config.yaml
num_attention_heads: 8
vocab_size: 9054
norm: "rmsnorm"
norm_eps: 1e-05
rope_fraction: 1.0
attn_scale: 0.125
bias: "none"
tie_word_embeddings: false
init: "normal"
init_std_qkv: 0.0177
final_lr_fraction: 0.03
train_tokens: 494400000
MLP neurons of a small language model. Each row is named by its layer, matrix (down: output weights) and neuron, and shows model dimensions 373-500. Each number is 500 + 40 x the weight over its row's rms, rounded and kept within 0 to 999. Numbers have three digits each. A neuron's up and down rows have the sign that makes its largest values positive.
A block is one neuron, or neurons of one layer that tend to fire together. After each block is what it responds to, as a language model described it from the Wikipedia text at the highest values.

L4.down4:479464488538542557491468491464459530451515469463446534497485453549466483611464548507523494484431452443451518503481533499417538459497475527490458463562497448442494534511493492505500478525521486546503499459503459456424534551470472462514455458473512422406526473540549476525518422470440513518494535458442513501570497515496496529543575490490439448524490543525542496470609519499549555559507
L4.down47:459423505560522520457475517477479459487533478469458450546549447539490423524440487518511580532514511559553538462515446580508436523569421450538528477510567531464511554506449526482509501499538479436478488513438538469476535445500532435552457484445554527448442520444520455485521483523489540545497499461465500484496464438500502580451442511485519487518502407526530513556551410469485473541486
L4.down522:537412458562512548498508497547519529490599517430535546530542463458443470480451488541466562593558517477540514495453438545459461479547447445477539453493420444523522453498560529497536562517529525485439447498463457440518541394462459530484512491501486574451505484504514450488491484495490514510535535469488481543514505501519547505474462463544496522487512503528503548491523487536462449576478
L4.down1572:483504522529434496474495472399541563555527565408542477484507514449513491520507488557470514558495492477453523507536470509499491514480479472559541465467617555497496519547521531472515451484491485535473489446589529536471504430459516477433451514502457480524538578483452555531502468527478524508410510484486513481488584456579559475468445456546524538537556537473467587516546511531521504526603
Responds to: Year final digit

L5.down1742:486558585518508439486559474574535569504533520531527451520502495455529409503534496507561452504514496555511507476570471406504379545505472497524550510529517543542566511487557575458559502479483522518428457487432485538440555495502526534533518409522529429509426547483453497531512479546490430465486452498492454496525552514516434496476571485510463468546480474512534564455425485496533469423499
Responds to: Organization-context tokens

L5.down119:470530451532482500532567427498578547519545488519475525518437473513527463501474492447535575509480475509510464449442490518448536490449563434572507443526546566554516548460463561570490454516531484456466514516462525470444495566457485486434490481437462433509471551460500507479490509520505531452533510566453456575525533521482473586522519449429496474488474534479510437442490554509587492478496
Responds to: Causative verbs; word-start fragments

L4.down977:534501532505467477468433553513506516513458516561507479527539573447489501475570502524452445562524463522427569394460476504463533470530497476565472498542536503587503485465582491465509522513452456572542473478493532461452515487518448501438525546532474531464547540470509527485502494508487423536550548482474555529549552428511580442518465388517532441499513489516469478457487550474538498535412
L4.down1173:526484548539454523474461517415578397525522463539460483510475530482457525455523400549476494550527509549480489464525549555494533458487485547496472494533521534601423501517551479560487542506532435483503496471495579523480535497520518460549561555577486499520464453495468469473528477555519560511479495488506570489523542510544553489502501486548592487522472527560543478476456477486531472542484
L4.down1444:496551483512533432523526492549454410553488511515497446532466508518540525508544437439501492532572508495514493545489499499541398512611445556485530485542481431513585442550524467445559521566491486458505560479416527575528594455492507553533485510561430550442456505561477544476502466480531555550470485522498528516526514461524476425443509471435524502506521426496461469496557579500504551463526
L4.down1754:494436464527570527529523507438496533477550501519470480471494541546526553478456512422542510512533520486475483505455474511457504527543508451507476569474465478548473558481465498525498472498542426508505535490401539464532471526536478504525504501483499549452498404560528533477494505503516535453473486541494458486472446501418438511444490528538495491518524518508540490466493528538513561411540
Responds to: Articles after proper names

L2.down11:546482487445444490479500472420545462434523535460475477501486502524465495536451474499471498507501524528565521447466489570497534559498466536499493473482561462504504507511518448520480485598434470543484579502534509500519537479512465452573496453496509480441436478392593538542547523476515522497530517562538454535471550533563503515491444514434539548466507466516479461485462492580599523428463
L2.down273:531523474469468461494532538462505527515569421554503510543522480488430501502486446534475493530498496452596566461531485426495459567413504488548529490466525483525525398505468523529514417517519458405468544527553488571459481554496458494452477544515448597487560516491414501502482533534514493464510410545557439536588483542533464505499536450507470441482508501465538436529446485444488567500506
L2.down740:565508439516545502516480560493482525554484559485522476501469511451523501435550546482445557462474496520530583507526460440509507495471409528418525464558477512445533530572559507476479501471400547549542469470533509505543515527495454568509527470536543520576540493450486506544519533500570433527492490516507498543499442480493496546503458477548511464477474456470513525487551512525527512463503
L2.down1540:542459546495514363542473522539536491506536528515562513545475551437514491450514546442490556489438537451569461498505504478497538553517449485473468449460567476558544478495510584523529559583497458478513446534509462407528529500508481489511418500498450465555543508545435476489536477528499482495481473509450489516589494524439481531449541452477497527556479434514501498542519485506515508446524
Responds to: Initials and abbreviation pieces

L2.down252:491491485553513507505539441536508521589539537526499514433499469444524532515554508483442549496519430498545527499458540483443476447541530547505451488560485479526539508534551473450475465502507464537540401551545530447510515539482461455486476406528481502522467590530549537514488482471463402501517561567439540444477526477494497548465448477494531516542494521470526459489454496506513544459522
L2.down1302:525450506455476545451524482536534589556479470542500524507438528484468415476581513511545553494541535488410574426498509502508471479493467530494482487473528506416520508586477464492483482453574494453481467527552560457509475475486446514484478525513478450568472441460458515470450464513496588537501481466579504531536492459457492517492571503491439492552480502437482567524543524498482498448506
L2.down1985:473478463457475526525495484500468566493475480486545447463474555462475478513486533563577561503477493510539455556505543501537491422522507547490460536548424458529550520493482518496426506546492486445534457530482478454469504519448560550528466454499459492491519520520479501499476498480496476571513576467447519535466436490507529537473466515535527435531531552501550469531509575431476474487494
L2.down2026:532506493536482472454487496544448492498483438560486534526440535499493503482481516476466524506501522460501545472483581468471358461472504516500475485495496469501493515499550449504491507584435543532532559478495485479528502465467475550523508523518484523492579526485442548448526521459535474452459484452528533505480529505457483425481426424516495475468452508508539535568459547485517424578562
Responds to: Sports results table cells

L5.down889:515551546518522500456479486520490511534503525487482462506538517489490384478486573475603455492513509384441413534599489558490471532491470530519515522517517514456496419502425496535516449509500536528517535562504593430562479418448569487460527475482522486539545478487480549499508461508434469523526467472494503532469513445469565518472463502532536514402502498511534563513472496479532507496520
Responds to: Mid-span fragments, stats tables

L2.down264:556540409524509538549505555509515485512425522560483522501470532521511463521493547507502509462444488504515506506499517448476542474511512425494546500512535474485561463436475496525543465475449548571535505476508558466523467484471454510550476535480526490532521483473568458449525483528529541469515559477450452540518454503467433471509458491551569507501571445549573540448469490532495472458560
L2.down975:497561515499492517534425449512473467425501475493560549527504492459490449537518521519534472467486466575513504525515478533452501527575528439551480467529562487580550516458552470508523467490437483529520495528449444389474506590454502446491448468494508487480437487511459496516476531478499585487579472479472521424434470530501458572514563525502477545556431442538496550498452498495494496494533
L2.down1138:582539481494525467449528424486502522544471482473573559495517485526539459474453495486537454528475481478451497510451526469506498491532438546512492453538553474493462411503476473470499482503481426510520480476496553485504458486516479534494413529503518485468550526476463544471522499503538498455537478533484510525531489406484491488469473515402478464500527574531512538508484511472501515616515
L2.down1584:579525498509522489601453519567450519475462464456460521593564483545495470519548588562581494471474561473480492578497501526488515514503422514490481440507483509528447481500456516414495431500543487529467550513491549527421523576433460504469584494565535483516565517422423500482489535435527559495537547539564493499527532423520476474552479491452504519486528486455490492475572519438506523565442
Responds to: Word-initial subword fragments